config = dict(
    n_layer=9,
    n_head=2,
    norm_eps=1e-05,
    positions='rope',
    qk_norm=True,
    attn_scale=0.125,
    tie_embeddings=False,
    init='uniform',
    init_std_qkv=0.0269,
    optimizer='adamw',
    decay_shape='linear',
    batch_tokens=[32768, 65536, 131072, 262144],
    seq_len=512,
    dataset='wikipedia_en',
)
MLP neurons of a small language model. Each row is named by its layer, matrix (gate and up: input weights) and neuron, and shows model dimensions 32-127. Each number is 50 + 10 x the weight over its row's rms, rounded and kept within 0 to 99. A neuron's up and down rows have the sign that makes its largest values positive.
After each neuron's rows, "fires on" lists the tokens most often at its 100 highest values on Wikipedia text that the model never trained on.

L2.gate158:41 55 43 45 51 71 50 60 74 55 44 58 34 50 57 55 31 55 46 37 49 40 66 33 44 46 27 60 54 49 40 56 53 38 46 47 43 56 53 48 63 51 43 47 55 51 57 54 44 68 49 47 45 28 67 53 37 40 43 54 57 49 59 63 61 44 38 46 58 34 39 48 57 41 46 42 41 56 57 20 45 44 63 42 57 42 53 30 63 56 58 43 49 54 42 62
L2.up158:53 69 38 48 56 66 51 56 63 46 42 39 44 59 49 51 25 76 47 36 44 43 65 36 48 66 40 64 50 52 33 64 59 53 47 54 53 50 40 49 73 48 47 44 54 48 56 42 44 54 47 40 52 39 77 53 43 44 46 52 45 48 59 54 63 49 40 59 67 33 41 55 67 46 65 40 47 44 54 37 49 46 54 34 56 45 46 31 67 58 54 37 59 53 51 58
fires on: " The", " the", "The"

L2.gate42:48 59 36 53 44 53 66 59 85 44 49 56 54 61 64 42 35 56 39 45 55 60 64 40 41 57 33 76 38 51 41 80 55 60 60 59 49 43 39 37 60 60 58 53 48 43 48 40 47 47 61 49 55 45 58 53 30 41 57 50 54 56 60 57 64 48 37 63 65 39 34 66 66 38 48 43 50 55 39 39 44 53 62 31 53 57 46 28 63 63 34 56 49 56 45 61
L2.up42:50 64 37 42 55 57 46 50 61 59 40 44 32 60 52 68 45 63 54 39 40 41 73 47 55 46 41 50 57 58 43 53 60 43 39 74 39 58 46 40 52 49 49 52 43 61 31 47 34 39 41 54 59 39 58 39 42 45 54 49 31 53 49 57 62 60 41 69 59 37 48 34 51 44 67 36 40 55 53 19 42 39 54 50 63 51 60 42 59 55 44 46 49 60 56 63
fires on: " the", "|"

L2.gate568:52 60 51 51 49 56 59 54 54 48 62 42 34 57 44 57 64 71 52 50 52 69 73 50 40 27 35 42 54 46 52 70 55 41 40 49 42 40 33 60 56 57 48 31 35 38 58 39 48 37 40 57 57 42 50 63 27 51 51 49 54 49 47 50 33 54 45 46 53 39 44 51 52 42 50 36 49 47 44 38 38 31 57 42 52 52 43 31 36 55 41 45 50 47 42 60
L2.up568:37 54 49 44 55 61 64 48 59 49 75 37 44 53 50 63 33 53 48 60 48 50 42 61 55 53 46 58 65 66 43 60 66 46 54 47 38 62 45 51 57 47 35 52 63 50 46 51 47 39 46 53 69 53 51 58 37 46 56 61 46 59 61 40 43 54 53 35 42 29 55 33 64 37 39 51 33 53 37 59 54 44 48 55 54 54 50 48 66 56 81 44 57 60 47 60
fires on: " it", " It", "|", "It"

L5.gate16:39 64 42 66 28 52 50 66 59 69 50 57 49 51 52 57 58 56 55 56 51 62 53 77 55 36 30 52 56 44 42 38 54 46 35 61 47 70 69 44 44 66 55 49 50 49 38 65 55 64 41 49 46 38 70 47 51 31 56 38 53 38 42 65 46 49 43 46 50 30 36 37 64 51 56 52 55 52 47 45 57 57 43 47 52 56 54 30 62 44 51 51 51 34 45 56
L5.up16:33 39 35 57 57 54 54 51 53 54 60 46 51 38 61 69 51 66 49 41 70 49 69 51 69 73 47 56 38 55 69 57 39 60 62 55 65 70 41 45 38 30 43 42 65 37 61 67 46 52 60 44 48 61 64 54 64 49 47 64 61 33 49 41 46 60 72 60 49 37 55 53 50 63 51 45 46 54 41 52 62 29 35 42 66 37 40 51 53 50 58 61 41 50 56 44
fires on: "d", " G", "-L", " de", " FRA", "te"

L2.gate282:31 46 41 54 61 57 57 51 60 39 34 46 53 61 34 56 64 54 48 42 57 64 62 53 64 59 47 49 50 57 50 40 61 37 64 75 54 48 55 55 51 42 34 37 57 38 51 54 63 32 56 37 47 47 60 64 34 42 52 50 58 55 48 69 42 57 31 47 43 45 51 54 52 57 65 55 46 50 44 64 47 48 59 59 62 64 57 35 38 48 52 38 62 35 37 42
L2.up282:43 38 49 51 56 37 40 46 39 58 53 54 60 41 37 54 56 65 54 53 41 53 56 46 69 50 57 44 50 51 43 57 29 66 42 47 57 43 58 33 45 54 41 59 55 50 66 65 54 60 62 50 42 57 43 48 36 29 43 40 45 61 44 51 36 43 39 56 50 46 41 56 55 50 47 73 44 44 43 56 51 55 43 42 55 62 40 40 55 53 32 48 45 39 38 31
fires on: " de", " la", " La"

L2.gate558:70 58 53 52 61 56 61 60 54 44 71 45 45 45 56 47 54 59 60 57 52 52 48 57 36 42 45 60 54 42 44 49 50 70 53 59 45 44 41 43 49 55 60 49 47 58 47 45 48 56 39 34 55 49 44 42 51 45 33 51 56 50 48 52 72 48 48 59 54 43 49 52 39 63 48 48 45 64 41 34 42 46 34 49 47 59 61 48 53 66 42 64 31 62 72 50
L2.up558:65 59 68 38 44 54 50 56 42 30 66 54 38 33 47 49 56 45 70 56 45 43 44 38 35 42 42 67 51 39 39 65 49 44 43 41 44 49 38 60 47 70 58 55 49 59 65 45 41 51 45 30 35 53 49 61 49 48 42 60 53 34 52 53 65 52 53 53 33 49 32 48 47 65 57 59 51 49 45 54 47 48 38 44 27 40 49 51 39 48 45 55 53 72 55 40
fires on: "\n", "”", " directed", "-year", "\","

L5.gate407:62 54 42 59 56 59 59 59 52 46 45 33 63 49 54 62 50 64 63 26 52 64 60 48 50 85 53 53 53 60 31 70 52 36 30 50 43 49 47 59 55 58 57 59 53 32 59 58 60 46 52 50 50 53 53 57 48 57 47 44 50 57 70 48 49 54 45 73 51 31 58 59 52 55 48 55 53 55 41 48 39 43 61 37 43 52 47 44 60 45 54 48 64 53 48 43
L5.up407:37 50 30 66 42 39 47 43 61 66 50 41 38 46 57 43 39 42 72 36 34 52 40 45 61 59 39 65 45 56 49 51 47 42 66 30 37 38 51 42 42 49 67 60 42 60 67 59 60 53 35 63 50 52 54 55 52 49 51 61 52 57 51 53 40 36 54 52 23 49 52 50 56 67 34 65 43 55 59 35 52 40 58 48 45 58 39 40 66 61 58 45 48 43 43 50
fires on: " and", " or", " &", "t", " to", " of"

L2.gate137:55 51 48 61 66 33 62 47 61 69 62 56 46 41 41 44 39 47 38 54 56 43 54 40 51 55 51 67 34 61 55 56 51 62 48 52 50 48 30 43 56 43 52 55 36 41 52 38 64 48 61 39 57 46 49 52 41 49 42 30 52 45 57 50 64 61 49 48 62 55 50 48 56 44 53 45 49 57 33 54 55 52 48 26 56 41 52 36 51 60 42 57 46 55 50 62
L2.up137:41 47 49 35 77 38 53 38 44 49 55 38 50 45 29 61 50 48 40 67 55 43 50 60 50 63 65 66 41 55 62 50 53 48 57 50 61 58 37 61 52 44 51 53 52 58 58 49 58 47 63 30 52 41 49 41 52 48 50 36 45 50 75 41 55 69 46 45 58 50 59 38 43 53 47 42 60 47 45 60 59 52 35 36 73 27 55 56 48 55 59 51 48 56 70 53
fires on: " |", " Foreign"

L2.gate18:43 55 36 57 55 52 55 39 50 53 61 50 36 39 49 35 47 67 53 61 65 52 51 64 54 52 39 57 49 42 43 66 53 68 46 70 52 45 42 48 47 47 60 62 62 50 40 48 65 41 58 57 48 40 63 37 32 21 47 30 62 38 56 43 76 51 38 70 58 47 51 56 45 53 42 48 38 63 59 51 40 42 35 41 51 47 32 42 50 50 56 49 44 54 63 60
L2.up18:50 42 48 53 57 61 37 60 55 47 61 54 52 60 63 41 50 47 67 54 51 58 49 41 28 55 57 48 42 37 54 64 57 58 57 43 56 53 60 48 39 44 51 34 43 60 51 50 56 51 59 49 48 44 56 45 47 58 47 49 58 43 62 40 55 64 68 21 33 77 57 49 43 53 58 45 48 40 54 35 43 65 47 45 47 55 49 47 57 55 68 58 60 40 19 43
fires on: " |", ":"

L2.gate375:50 60 50 57 45 58 52 54 59 66 50 50 48 68 57 54 43 57 37 59 58 48 68 49 42 61 28 58 59 51 47 66 45 41 54 43 49 48 44 47 61 54 71 52 41 37 46 45 51 49 53 58 57 42 39 33 30 42 54 55 56 38 37 52 56 46 38 49 63 30 36 48 61 36 36 51 47 53 43 47 40 50 55 39 38 47 30 37 68 54 53 60 44 49 43 73
L2.up375:51 54 47 56 42 41 50 51 60 50 60 37 37 26 32 62 30 58 41 38 57 50 57 61 45 56 46 71 37 43 51 62 39 51 47 36 47 48 30 55 50 50 43 65 49 49 53 54 55 46 39 50 47 45 58 36 43 43 49 56 21 38 57 47 60 48 34 51 57 28 47 51 50 31 44 57 49 36 33 51 51 49 55 40 57 52 49 38 64 59 44 42 58 63 75 48
fires on: "\n", " She", " he", " training", " He", " was"

L2.gate580:55 54 51 56 46 63 61 42 45 53 34 42 50 44 52 58 36 61 58 52 42 54 67 48 49 40 52 61 45 56 57 67 48 61 43 72 47 38 47 27 60 55 53 49 48 50 47 49 47 52 49 55 53 25 60 37 39 40 33 45 52 55 61 62 67 65 47 65 55 19 27 49 63 28 54 44 37 55 45 35 34 47 40 41 62 45 42 39 45 55 38 37 53 62 58 62
L2.up580:46 45 46 57 41 59 50 28 44 47 60 36 65 30 33 44 66 64 59 38 42 51 53 42 54 36 55 60 45 48 64 62 52 59 52 50 44 28 63 49 55 43 42 41 53 47 61 42 46 36 50 56 47 34 46 31 34 41 47 53 44 40 44 63 60 72 65 55 52 41 49 57 64 54 44 66 31 49 53 88 37 32 44 39 60 46 48 60 39 40 30 48 52 51 64 53
fires on: "\n", " was", " =", " closely", " is"

L2.gate640:52 39 55 62 40 53 74 36 61 54 53 38 44 46 50 47 37 41 58 45 43 54 46 51 38 68 40 58 53 56 68 29 53 43 54 56 17 53 56 60 68 46 41 48 44 34 47 51 51 44 35 67 78 44 59 42 45 62 39 38 65 62 49 61 53 66 43 61 53 64 59 57 34 61 48 55 37 43 49 49 50 42 55 47 55 64 48 51 50 46 33 53 47 44 44 55
L2.up640:45 56 53 54 50 35 46 48 54 49 64 29 42 33 41 51 50 58 49 37 53 56 51 47 34 45 50 57 47 45 40 47 39 66 45 69 48 53 40 46 59 58 40 35 50 45 66 49 57 53 41 46 48 53 44 46 40 30 57 44 46 65 50 48 66 51 63 56 54 49 64 62 53 58 35 56 38 43 46 59 44 53 49 51 40 59 59 65 51 44 56 52 40 32 49 65
fires on: " of", " as", " first"

L5.gate279:29 59 44 57 48 57 47 32 43 36 64 45 46 48 35 47 49 59 44 47 51 57 45 46 42 47 52 63 33 33 59 68 46 57 66 35 60 56 32 31 53 43 41 48 54 63 65 51 74 48 51 55 43 34 43 45 48 46 51 44 52 39 50 56 49 46 65 25 31 57 41 43 45 41 31 47 33 53 44 42 40 52 71 47 54 55 38 43 59 45 52 43 31 45 66 59
L5.up279:56 51 67 60 49 59 47 49 59 35 59 68 43 27 65 47 48 40 51 69 57 65 69 63 34 49 51 60 51 59 52 70 52 59 51 50 37 39 53 56 44 55 51 63 50 46 60 45 56 37 34 52 60 64 51 52 42 60 39 77 54 45 26 39 39 42 50 56 69 31 44 57 51 27 44 59 57 28 55 54 58 39 50 45 62 51 50 60 44 49 60 42 41 45 50 55
fires on: " is", "-", " part", "===", " was", " Pos."

L5.gate580:50 60 47 42 47 42 49 63 54 58 55 51 48 56 66 38 47 60 47 58 47 42 50 41 41 39 53 40 54 45 43 70 61 60 50 49 53 66 46 64 50 53 47 36 43 43 33 43 61 45 55 55 50 37 69 67 45 61 48 52 46 66 62 41 61 47 44 47 57 54 26 49 45 56 45 44 66 56 38 51 62 57 30 42 42 46 54 47 55 75 55 54 43 48 41 42
L5.up580:60 49 56 45 51 61 47 45 41 51 60 38 51 65 57 58 52 58 37 53 41 52 39 57 42 58 61 58 65 57 57 51 34 50 35 57 46 64 55 46 54 56 72 38 62 46 65 47 41 47 47 38 54 57 42 41 44 35 62 55 37 57 42 52 47 36 45 60 52 35 44 37 51 47 44 50 35 39 45 37 40 44 50 51 37 75 46 49 64 62 58 31 46 53 37 64
fires on: " the", " S.", " J.", " The"

L2.gate169:48 41 48 49 53 50 62 51 44 34 54 58 57 20 58 43 41 62 59 53 43 45 55 33 31 37 42 63 44 52 44 50 59 49 52 57 54 13 40 52 49 54 53 47 56 48 53 54 51 43 49 49 55 52 61 40 38 57 22 42 63 47 52 71 86 49 31 31 62 45 47 42 44 34 61 39 49 57 54 33 46 65 34 51 48 40 35 41 48 51 44 54 46 64 62 68
L2.up169:42 45 55 49 53 57 50 33 36 54 36 53 29 25 56 53 40 53 57 38 39 44 54 42 41 44 53 67 38 36 32 56 42 40 47 49 51 36 49 54 52 56 55 51 40 73 51 50 49 41 50 54 32 36 59 17 54 54 38 41 46 48 58 62 65 46 40 66 62 35 43 32 52 48 50 59 35 35 40 44 46 70 51 55 32 57 38 45 52 57 50 56 54 50 58 58
fires on: ").", "\".", "\n"

L5.gate286:45 72 41 53 32 37 48 41 48 50 34 62 59 57 54 41 56 36 44 52 45 65 53 54 49 46 41 45 50 48 44 53 60 49 43 45 46 50 41 32 63 59 67 40 60 31 42 38 52 45 51 63 70 46 63 40 23 49 53 43 57 44 52 57 41 49 41 57 59 39 46 59 51 50 52 57 62 48 41 54 52 42 72 51 64 52 41 39 56 59 63 63 45 65 51 59
L5.up286:53 78 46 48 27 27 45 55 44 64 42 44 47 61 39 41 35 44 50 45 45 52 47 41 35 46 41 48 53 48 45 27 39 52 51 40 42 70 24 42 50 63 42 36 59 34 37 65 57 61 58 69 60 43 57 46 54 50 51 48 81 61 58 47 59 58 43 39 51 48 42 44 50 72 46 51 48 57 43 46 76 54 46 62 41 52 43 59 51 43 68 40 54 36 38 52
fires on: " as", " by", " de", " (from"

L5.gate514:34 52 36 49 49 54 74 53 48 44 33 49 50 32 47 48 32 47 73 46 57 52 70 69 47 66 22 49 61 43 43 66 43 45 62 55 64 35 34 53 62 62 43 51 36 35 40 58 44 42 62 56 46 49 59 32 45 56 54 53 58 63 37 64 52 68 43 69 38 44 53 53 55 43 48 40 40 68 31 48 62 33 49 41 40 48 54 51 51 50 49 56 34 48 52 47
L5.up514:46 43 55 51 48 58 50 67 54 43 39 44 55 44 49 52 55 41 44 50 48 39 61 59 65 59 38 40 53 49 39 29 38 46 48 54 57 49 62 45 52 52 34 54 66 34 61 51 60 43 49 55 61 56 55 41 54 55 36 64 60 51 58 55 31 45 45 47 48 52 57 47 49 58 65 57 38 60 48 26 41 52 46 44 45 62 53 42 41 75 63 65 51 47 47 46
fires on: " of"

L5.gate262:54 54 42 61 51 49 69 53 28 51 58 65 45 51 53 29 27 58 46 57 55 47 29 49 52 54 36 54 42 55 54 59 51 48 55 47 46 53 30 56 57 50 55 56 58 62 53 41 58 44 54 48 71 50 63 34 37 64 55 55 58 48 61 54 34 34 51 53 47 24 40 53 49 40 52 66 54 58 49 33 45 43 61 41 36 45 49 34 47 51 34 42 69 61 60 46
L5.up262:56 61 29 37 35 58 39 82 52 60 59 56 55 51 53 52 53 47 68 45 60 56 54 43 48 62 65 46 62 53 43 50 47 44 45 38 31 54 53 57 47 45 43 43 55 43 45 46 46 49 54 58 59 38 68 55 46 34 50 43 49 58 49 52 44 60 58 66 42 39 57 54 38 54 42 52 52 46 68 38 59 73 41 48 46 52 38 24 68 59 52 45 20 63 19 59
fires on: " |", "\";", ");", "|", ":", " 2019;"

L2.gate693:60 56 55 55 41 74 59 56 47 44 69 52 60 58 42 42 54 45 56 43 46 63 46 36 48 74 35 50 49 58 41 49 51 44 71 48 52 51 48 50 63 41 54 51 46 22 46 61 53 36 56 42 54 36 53 44 51 59 31 51 70 39 39 71 52 53 36 44 57 32 44 64 43 58 42 47 45 58 58 43 43 56 41 47 51 54 57 30 36 34 46 71 42 56 44 49
L2.up693:44 52 54 48 42 69 40 36 39 39 45 59 53 45 39 64 64 59 63 40 47 50 45 34 63 66 47 61 47 47 37 65 29 42 51 37 45 36 57 50 48 60 45 60 43 44 47 40 48 39 52 50 51 43 51 46 51 47 47 54 48 32 48 64 52 55 29 80 55 38 44 60 41 56 43 45 35 43 55 53 44 38 49 52 43 54 38 43 41 28 33 46 50 69 42 49
fires on: "\n", " one", " while", ","

L5.gate243:43 53 38 45 46 34 51 42 23 51 48 38 58 64 62 45 56 47 71 51 26 62 41 38 48 41 50 50 48 47 38 56 50 53 40 55 45 49 55 41 59 43 64 52 57 38 45 47 54 43 62 47 49 47 59 39 38 44 55 37 67 58 60 66 52 45 68 57 48 56 48 65 59 33 39 39 52 50 45 54 50 43 56 38 52 72 39 51 58 56 36 24 40 56 51 50
L5.up243:70 53 60 46 39 31 30 61 44 42 57 68 50 59 48 53 40 59 50 56 48 57 46 54 48 41 42 40 55 51 27 54 53 44 64 65 29 45 55 59 47 51 51 52 51 48 49 47 56 31 65 51 65 58 31 41 58 53 43 58 58 69 60 37 58 55 40 51 48 55 40 37 54 42 46 63 51 48 62 39 47 52 36 48 60 55 34 64 79 40 66 66 55 51 57 49
fires on: " as", " to", " into"

L2.gate254:53 38 44 52 36 62 47 59 51 46 66 42 50 39 46 45 58 38 51 37 62 48 55 45 32 58 49 68 51 48 68 46 58 43 60 44 30 54 30 46 79 28 48 37 42 40 38 58 57 51 67 47 64 48 58 53 48 61 35 44 69 51 67 51 57 52 54 41 60 56 36 38 42 51 53 31 45 45 55 54 55 43 61 36 51 57 59 45 52 60 47 60 33 34 39 55
L2.up254:27 48 60 45 49 61 45 36 46 57 48 50 57 42 37 45 37 43 55 49 53 43 58 65 72 54 56 68 59 59 23 38 53 66 63 44 56 47 43 57 62 41 59 66 47 42 40 31 67 51 57 62 52 45 33 36 57 54 49 43 60 77 46 52 64 51 58 61 44 51 52 54 43 43 40 43 37 53 48 50 56 46 48 39 57 50 45 46 63 50 53 45 41 51 34 41
fires on: " |", " 0"

L5.gate494:39 65 47 58 44 49 65 54 41 46 38 55 57 60 54 59 46 53 43 43 41 44 65 48 39 68 49 66 55 46 28 53 55 47 66 60 44 46 29 56 55 51 61 55 56 50 39 56 62 55 54 34 61 50 36 34 62 56 50 33 29 50 42 38 51 64 51 68 47 50 52 53 49 60 49 48 43 56 55 55 49 41 57 21 40 50 37 44 50 35 60 53 72 61 40 48
L5.up494:45 63 38 49 49 34 52 44 41 44 56 42 54 60 59 59 37 36 55 60 45 61 37 46 58 57 60 55 41 34 45 52 38 52 43 33 55 58 71 49 50 38 54 48 53 61 50 59 51 54 55 56 42 68 55 52 57 49 66 53 57 52 48 51 52 62 44 39 41 71 68 36 56 43 56 47 36 60 47 39 33 46 50 43 42 67 53 65 40 62 50 50 57 32 51 37
fires on: " to", " for", " We", "il"

L2.gate477:52 50 55 52 46 53 50 52 33 35 47 56 47 31 49 34 26 59 41 50 49 55 61 52 44 42 45 31 47 42 53 59 60 52 54 57 51 30 33 44 50 71 59 60 49 61 58 57 61 56 45 47 43 59 49 42 40 37 58 57 46 41 58 56 68 32 51 58 59 32 46 48 38 40 61 44 28 54 52 49 45 60 42 42 43 37 46 46 53 48 58 45 36 28 58 49
L2.up477:25 51 42 55 48 49 53 49 53 70 38 46 54 46 52 48 35 48 37 53 65 51 57 59 51 67 61 42 53 53 67 66 45 38 45 67 47 52 51 38 45 78 54 47 67 61 49 64 60 45 56 48 43 49 36 43 53 45 64 42 24 59 52 46 56 35 60 64 53 33 62 34 62 42 46 47 57 44 55 53 61 58 46 58 50 52 62 42 71 41 69 41 36 34 28 67
fires on: " |", " Notes", "esc", ":", " Pacific"

L5.gate666:56 53 39 56 38 46 61 56 54 41 53 46 56 40 42 54 62 76 44 53 69 38 44 54 51 47 52 54 44 63 45 55 51 40 55 52 39 51 41 59 55 45 32 41 51 32 60 46 59 59 67 55 44 46 40 42 50 64 31 33 55 66 41 43 57 57 46 52 61 45 51 50 61 41 44 54 42 57 39 63 54 44 44 38 58 52 60 44 44 52 54 40 52 52 43 52
L5.up666:56 39 63 42 51 47 48 57 67 57 52 58 55 39 36 64 49 59 38 54 76 37 69 48 61 52 51 44 59 62 60 39 45 46 48 47 51 62 33 65 61 56 62 41 43 46 54 57 46 53 36 61 44 50 48 53 38 54 62 35 41 54 38 38 41 52 65 36 51 43 48 32 30 30 53 53 42 55 48 50 68 59 42 36 70 62 48 42 63 47 42 42 45 45 52 47
fires on: " |", "g", " C"

L5.gate298:44 42 47 45 44 52 45 54 41 30 42 60 54 47 59 32 40 50 38 46 44 47 60 43 46 29 37 57 45 37 58 49 56 51 47 50 45 39 55 58 45 52 50 58 52 60 50 52 69 50 37 31 44 63 47 50 68 54 63 54 51 40 51 44 66 52 60 55 40 38 43 47 42 35 45 51 45 39 53 42 63 35 52 58 55 47 40 66 47 57 48 27 38 48 42 74
L5.up298:41 52 61 60 34 44 47 46 62 35 51 50 39 39 43 76 53 26 46 39 50 31 45 50 29 60 47 65 67 50 40 65 42 41 49 36 58 47 56 60 53 33 62 71 55 63 51 50 60 37 57 58 69 44 45 42 40 39 51 55 45 68 44 42 77 45 57 48 63 71 51 68 54 36 52 37 69 62 50 51 56 56 52 34 50 33 35 58 59 59 30 53 61 58 58 46
fires on: " is", " was", " approximately"

L5.gate563:25 55 44 51 37 50 54 50 47 41 46 62 46 48 54 51 45 72 54 47 53 61 61 73 35 35 54 59 49 56 37 74 66 60 59 40 50 41 36 39 40 48 72 31 55 64 41 51 62 50 44 47 44 53 51 47 51 57 42 66 68 57 30 54 41 60 61 51 57 61 39 50 37 46 44 49 49 54 38 69 46 52 67 39 36 54 49 60 38 61 64 59 47 47 41 42
L5.up563:44 55 53 36 46 45 47 51 53 60 50 54 48 64 59 49 65 60 63 71 48 42 65 70 62 45 51 51 44 54 45 61 51 39 38 39 65 59 41 50 47 41 57 50 57 48 61 43 55 44 41 53 53 46 60 49 68 71 30 47 53 64 38 33 55 67 61 46 70 51 59 71 49 44 50 57 43 59 55 51 59 64 47 41 56 55 69 51 49 51 58 54 46 41 57 64
fires on: " of", ":", "v", " |", "av", "."

L2.gate592:56 44 42 55 33 60 50 41 68 47 61 49 46 63 64 41 47 59 63 44 57 50 50 37 17 50 35 61 49 28 61 41 62 55 61 46 64 63 62 60 63 47 61 45 52 35 22 34 46 60 49 65 46 49 55 51 56 50 47 57 67 46 50 60 50 53 50 36 40 52 34 48 44 49 41 39 51 54 49 49 53 48 80 57 21 63 41 41 52 50 63 53 29 33 46 59
L2.up592:44 41 53 42 42 52 44 34 60 42 58 61 35 51 53 70 68 55 58 53 44 36 50 45 37 49 43 51 66 45 53 56 46 35 46 35 51 77 55 59 58 57 48 49 51 49 39 47 28 53 48 53 44 46 67 52 48 47 48 67 49 43 57 51 46 57 30 57 49 48 45 45 43 49 55 45 35 47 60 52 60 33 74 45 40 56 53 49 46 30 60 34 34 57 47 58
fires on: " the", " his", " a", ".", " was"

L5.gate324:33 57 36 52 33 53 54 35 57 38 63 61 39 48 79 41 48 49 64 50 44 63 52 43 51 40 47 52 52 40 43 49 36 45 43 65 38 37 45 31 55 67 68 60 40 55 46 37 67 58 43 67 45 45 45 41 53 52 41 51 65 51 31 58 66 62 38 57 56 57 37 50 39 55 34 47 28 57 42 59 47 36 52 51 52 64 44 56 55 67 55 38 32 67 41 63
L5.up324:40 62 54 41 49 50 60 31 59 52 54 54 43 48 60 45 43 53 58 54 42 53 40 58 35 48 41 52 67 60 56 48 48 48 45 63 50 60 51 42 43 62 55 56 47 50 74 46 55 48 49 49 59 54 54 33 34 26 59 54 59 38 47 54 67 57 63 59 51 68 48 45 45 54 43 60 39 65 34 45 41 29 53 57 46 56 29 38 76 55 49 36 31 47 58 53
fires on: " of", " to"

L5.gate593:31 40 45 48 48 50 56 51 45 60 69 53 30 65 49 46 58 60 55 64 39 60 56 43 58 47 54 58 57 56 42 43 57 70 55 52 39 48 58 38 44 40 35 49 46 49 50 61 54 66 61 66 55 36 67 41 46 58 35 55 46 49 28 66 36 49 51 46 53 20 32 51 51 32 48 57 59 67 48 49 40 36 47 50 70 56 60 53 52 51 49 48 32 59 53 59
L5.up593:49 60 45 49 48 41 58 55 51 63 60 53 39 67 57 53 35 32 38 56 58 61 54 52 46 34 67 51 61 28 52 58 59 46 27 45 40 39 41 46 43 49 31 44 64 42 51 56 56 63 70 61 65 46 60 61 42 44 58 64 59 58 45 58 40 45 57 57 59 58 48 52 47 30 55 53 58 62 36 54 51 47 67 65 46 51 39 45 68 67 49 44 34 45 39 51
fires on: " of", "-", " R."

L2.gate360:76 54 41 49 15 51 55 60 67 39 52 44 49 49 73 37 43 45 48 39 36 35 48 49 28 62 34 54 62 61 59 44 44 35 58 41 32 60 59 62 50 33 61 33 50 55 47 59 45 46 54 39 47 42 56 50 70 73 42 52 70 58 49 52 51 51 32 47 65 55 47 49 52 55 61 56 47 52 54 38 56 45 51 45 26 62 63 55 52 71 52 49 63 51 49 44
L2.up360:45 46 64 64 49 61 46 39 40 54 44 47 39 53 46 58 53 52 37 37 50 59 43 28 39 51 46 62 45 19 44 39 39 63 27 52 45 49 50 38 51 65 62 30 35 46 53 36 36 64 57 50 39 58 70 45 38 60 62 63 30 38 52 62 48 59 51 50 60 47 29 59 47 45 56 60 36 39 45 35 39 64 70 64 49 52 53 48 55 62 43 34 37 52 52 56
fires on: "\n", "ugust"

L2.gate451:59 57 42 38 48 41 65 50 45 53 54 53 57 58 48 48 47 45 52 44 56 52 29 45 64 50 58 50 52 68 44 48 50 41 44 35 38 64 33 53 52 45 45 22 64 48 46 47 49 36 54 46 46 47 59 50 76 54 47 53 51 55 36 42 52 66 52 44 26 53 40 67 50 46 55 36 33 47 67 43 57 41 38 44 45 56 53 50 53 59 47 45 52 49 46 63
L2.up451:49 44 50 55 49 49 34 39 55 38 41 48 54 44 47 52 49 59 53 61 60 47 34 29 61 47 41 38 45 28 67 33 48 61 55 45 67 46 37 42 43 44 74 56 47 53 79 30 46 47 36 43 28 63 43 32 47 43 51 58 47 48 47 54 69 60 53 43 51 32 38 29 33 56 45 50 35 61 58 61 42 48 46 50 39 37 59 46 38 43 50 46 41 52 52 61
fires on: " The", "\n", " the", "The", " where"

L2.gate17:31 52 32 58 60 46 46 51 51 62 51 58 56 32 58 30 48 72 30 48 49 60 66 51 54 40 53 54 46 51 44 56 44 74 56 54 47 51 54 47 33 58 64 55 50 48 36 37 65 53 48 60 41 53 50 51 52 49 52 50 55 59 62 55 56 39 46 54 53 42 52 70 37 45 47 57 51 50 49 49 52 50 53 28 64 64 46 34 39 39 49 61 29 59 51 56
L2.up17:32 49 46 49 43 53 52 46 54 73 52 54 60 74 52 48 42 30 51 56 59 45 50 56 59 34 34 53 44 45 45 45 55 50 42 52 50 44 54 61 35 34 51 48 43 43 22 30 47 47 47 56 39 42 57 44 54 37 41 39 65 40 65 48 42 69 61 54 50 66 58 49 36 53 50 51 45 52 67 58 44 38 47 57 62 54 59 49 57 39 64 58 44 38 37 51
fires on: " |", "-", " flowering", " plant"